Weights of a small GPT-style language model, trained from scratch on English Wikipedia.
Architecture: LayerNorm before each block, learned positions, biases, untied embeddings, normalized queries and keys.
Training: 667M tokens, 10181 steps.
MLP neurons of a small language model. Each row is named by its layer, matrix (up: input weights) and neuron, and shows model dimensions 0-255. Each number is 500 + 50 x the weight over its row's rms, rounded and kept within 0 to 999. Numbers have three digits each.
After each neuron's rows, "fires in" lists the words (lower case) most often at its 100 highest values on Wikipedia text that the model never trained on.

L5.up1233:554571492581438522504501447589519562433520547456564481471499445476481496517619498455528503467498424606516472548483508455515498458583407476444503539438540537507557494463562458515517476466461548446556492546602442535524479569637476451566461425457539555469497585549465455511425569450588488493445520473570482568464479417506428498461487463503512456511522546438493562549540549488494474482503627427517490512447516503559522508447544567417548545475436539444513409573516516411505418531463515435498470474568474606478569496651495520542525435516526515418488473521507528455458535421481508484522497554496567434526480487503501480455481462513497444486478546624493551480442461533588485456453419448484361471537484540435518569590545481523528441500417427435551491498405521488576356453469479
fires in: "to", "that", "about"

L7.up1195:598489473552493492520446530538566543509494521498525535528562540530504507574491525505541567468566550410563536431565550577528519501533583393548503512532541455472548513565501579448471553494599474419547520523537498520507525514523536482566483552513531494506484489565528489546555477559594580496562497513514536536574622467563476539627508489587574544621578478571529537505559540528525491481445550607519489519461532567504572549518560524510549467529526523535514510427544471611549537539638641525533527534626512573460540522516527516543477532496556546470538534518500470477487574536537548579504569491533514493544588517477495534517553471573505495509521579564484538596559583508591586519606455456541587472574520536506491546532497570470496557516518526618580576568546542462476538546585554
fires in: "also", "of", "both", "senior", "environmental"

L3.up1018:489519550567426538535465491515437568437497479430485451421493373511459537480604416506443523469512551473532528505457506587452526494594389537552517503469514484566475628441502496523526516500459440464559566511456504501529570529529503557583513464485547517468509548574512539457510495485560452438552510485529577527527472481476379478545487534493514434526480547578476617528593592622419493515495471454516525452461475527466545499411441424537524510567428454434517493561450605545553496528459468439487455503516383596484612523550467433458476484538553440494606502538478496499449475482537508497557474593432546477464554459540511526487513437456439518503480462520557485550400509566544451481446425503544350550467479449467542589416485523523581530488488420483451515442567601542520458419504512
fires in: "from", "some", "since"

L5.up410:445517503459511471552470599596614530435449546460604414491472584478548462536461406391528431476506513508529430573418501485403511501568438342497510496460453495476535543563488437469418399476511444526526470455517415549463539541510470594485450405434439483441519561531563536519544504483500420528444498440499495484517481487600531517499505542541547499462524554491463435490596498476473446512460599532508425503506520507494479524492490428500434402562493570581527475563523526553555464444453498495531428489565436530482539531511446455496455445505486504453501428527467413488497510495393469550449586510391450480534508518533564450506535390501613541526493496506391445495470553507489533558507437543457492546504534445479424496480506542453477494595441514474471534652435434519570479448532565
fires in: "was", "is", "both", "to", "industry"

L3.up252:542583527531470568532424486570499514529504518434481497523487512476574498499481547528526475574501555581480457541511514419509477404488562443355426544526546507513533462472536510465553534547411564490504479465562443500486548471502551514478455543459530491534424565429555399542474502476404415478478522419434531589435520469356508520525470371530480551544469488500516510541498507611480529502489447545482528560421438540551463553465533537436533448512451588445601485538549538429468440471438604489519466416543552566473528491460518506507542458506498462503463469505536497508455419419475532449479500597348526518437436390548551535463556494456601464572513541501521554502470563509469579559545541433447449479533438531547489618470504518468457533457476496554484634383513538514475449483519566
fires in: "had", "has", "have", "with", "gave"

L3.up1138:504509567487557521453567491516597514398514556413537422486409502471527476486499474492547475531533483433381484406541508430532512497447416500442481511418564458475540503425481491453412455523466564468469461502490488540517446521483506477563455496423534538464544488538450578510608508486514476528479510557574474484550502494465521477513524484463433435472396560544494517548507632545515424436435605577479502489446414465530524469474507447404553568450506500419449409533477489440510431446523487561567574507550467591470526484482404472570581468601511531377509376431577538510404496517494443442504412516515496548572513539543506522615504523483469485558536537547532484490419520554566547517454565451555451498422483436454524584474529483490450483535434509484506549517629539465592499543466426
fires in: "has", "have"

L7.up1534:544425546525503544467489506512496445446470505512555438568502584481514531620499490507520468524576480423513528451442579474448434525448466586442491488515518566481501496495493426470483619523545465498469496530431552444450606518489527435525498395507529461508519534477535503503455518521556469471518596580520493592437471578463421559518494475538459369520503568429490464514636541512503488493478444405492446571466506480539459523574391574430471575722434460472533530435424522463510495438445536562576525516523491498503503486469438511524467501452491454482479591515445524515500558479498563554597537508511500467473497541386515492427545437491477500519534513508440526478559621653477538580570528430519455499523470561455448516558489505495446570527499434437504472468547459478539526506379524
fires in: "first", "later", "second", "then", "right"

L5.up165:507477479476398479560479428491452624485443518450529459459524466515592439564466549503512530575476592531469507474473430429476474419426539501560560493484524574499419467481496478542508603427420409465473558529444497488464619530554542537470447513515427527524473495477497510468462563459501444522486449514524521483486452446498488482448493436530498502488618570511497549530496463432508493523569559483477449497422517557503469490457467447429471459548552486441484679516497463476488475642500613486481540446487517429475461551573469541469456535569422482495601405513488495428502501486432530507573558555482401458445496498567568466552496446462468633517521638491564439456381565527467582533529364508493463421540509425487506521558515497494524417533532521496454484520505489498557586509527548
fires in: "that"

L5.up1073:485559538522501458499504536564446476432563516471440492463504413516530451538505514532537531540491453537540503563465469509457520557517494420498504504503474608490511519565463572506466456510494471498433640576533493484523484440601485582474360412443463478526441472515532429551513474492457502509478448437536536536533403451517542456574385428589333567562534570436457432590480518500380544552539507521489489546471562484501521544541457483503417556455535529536512485514543448480495492557477521570544546437496511521522569524454463503388519529582453419381456625425465458556460523524500425440462451471481458393505509484562620522581583424537459501499489517493455530495444545497593507554527440431553455507541404546488499490502574440461546509518473498525442514471573513480579460455440555
fires in: "all", "some", "many"

L8.up117:539509410516512476505516481549462469529450601525479557413575428394516517430568503555524484512545483493468470570442501513439520553541535570456461490581524522459444530431478493525490519447518507489426495488494494360497463510526388467492532525454533519465486541499562456547602555445486551449566508586514536595496531473494501474513489558417463512492495545503477571479554531478451521494423519523465495459468514520424616480404445533440503555454430484488491439547616545564543520421521502520487462483509516589530407397525505471587531498483598455394455498464433463492490603501494434556597465502597621411415536587503432524500457515458476495514582479576456492597465432533560489567472583456427475497525361549470568610520473498486486539483519526522515506463423507443583563469517540
fires in: "the", "then", "later", "would"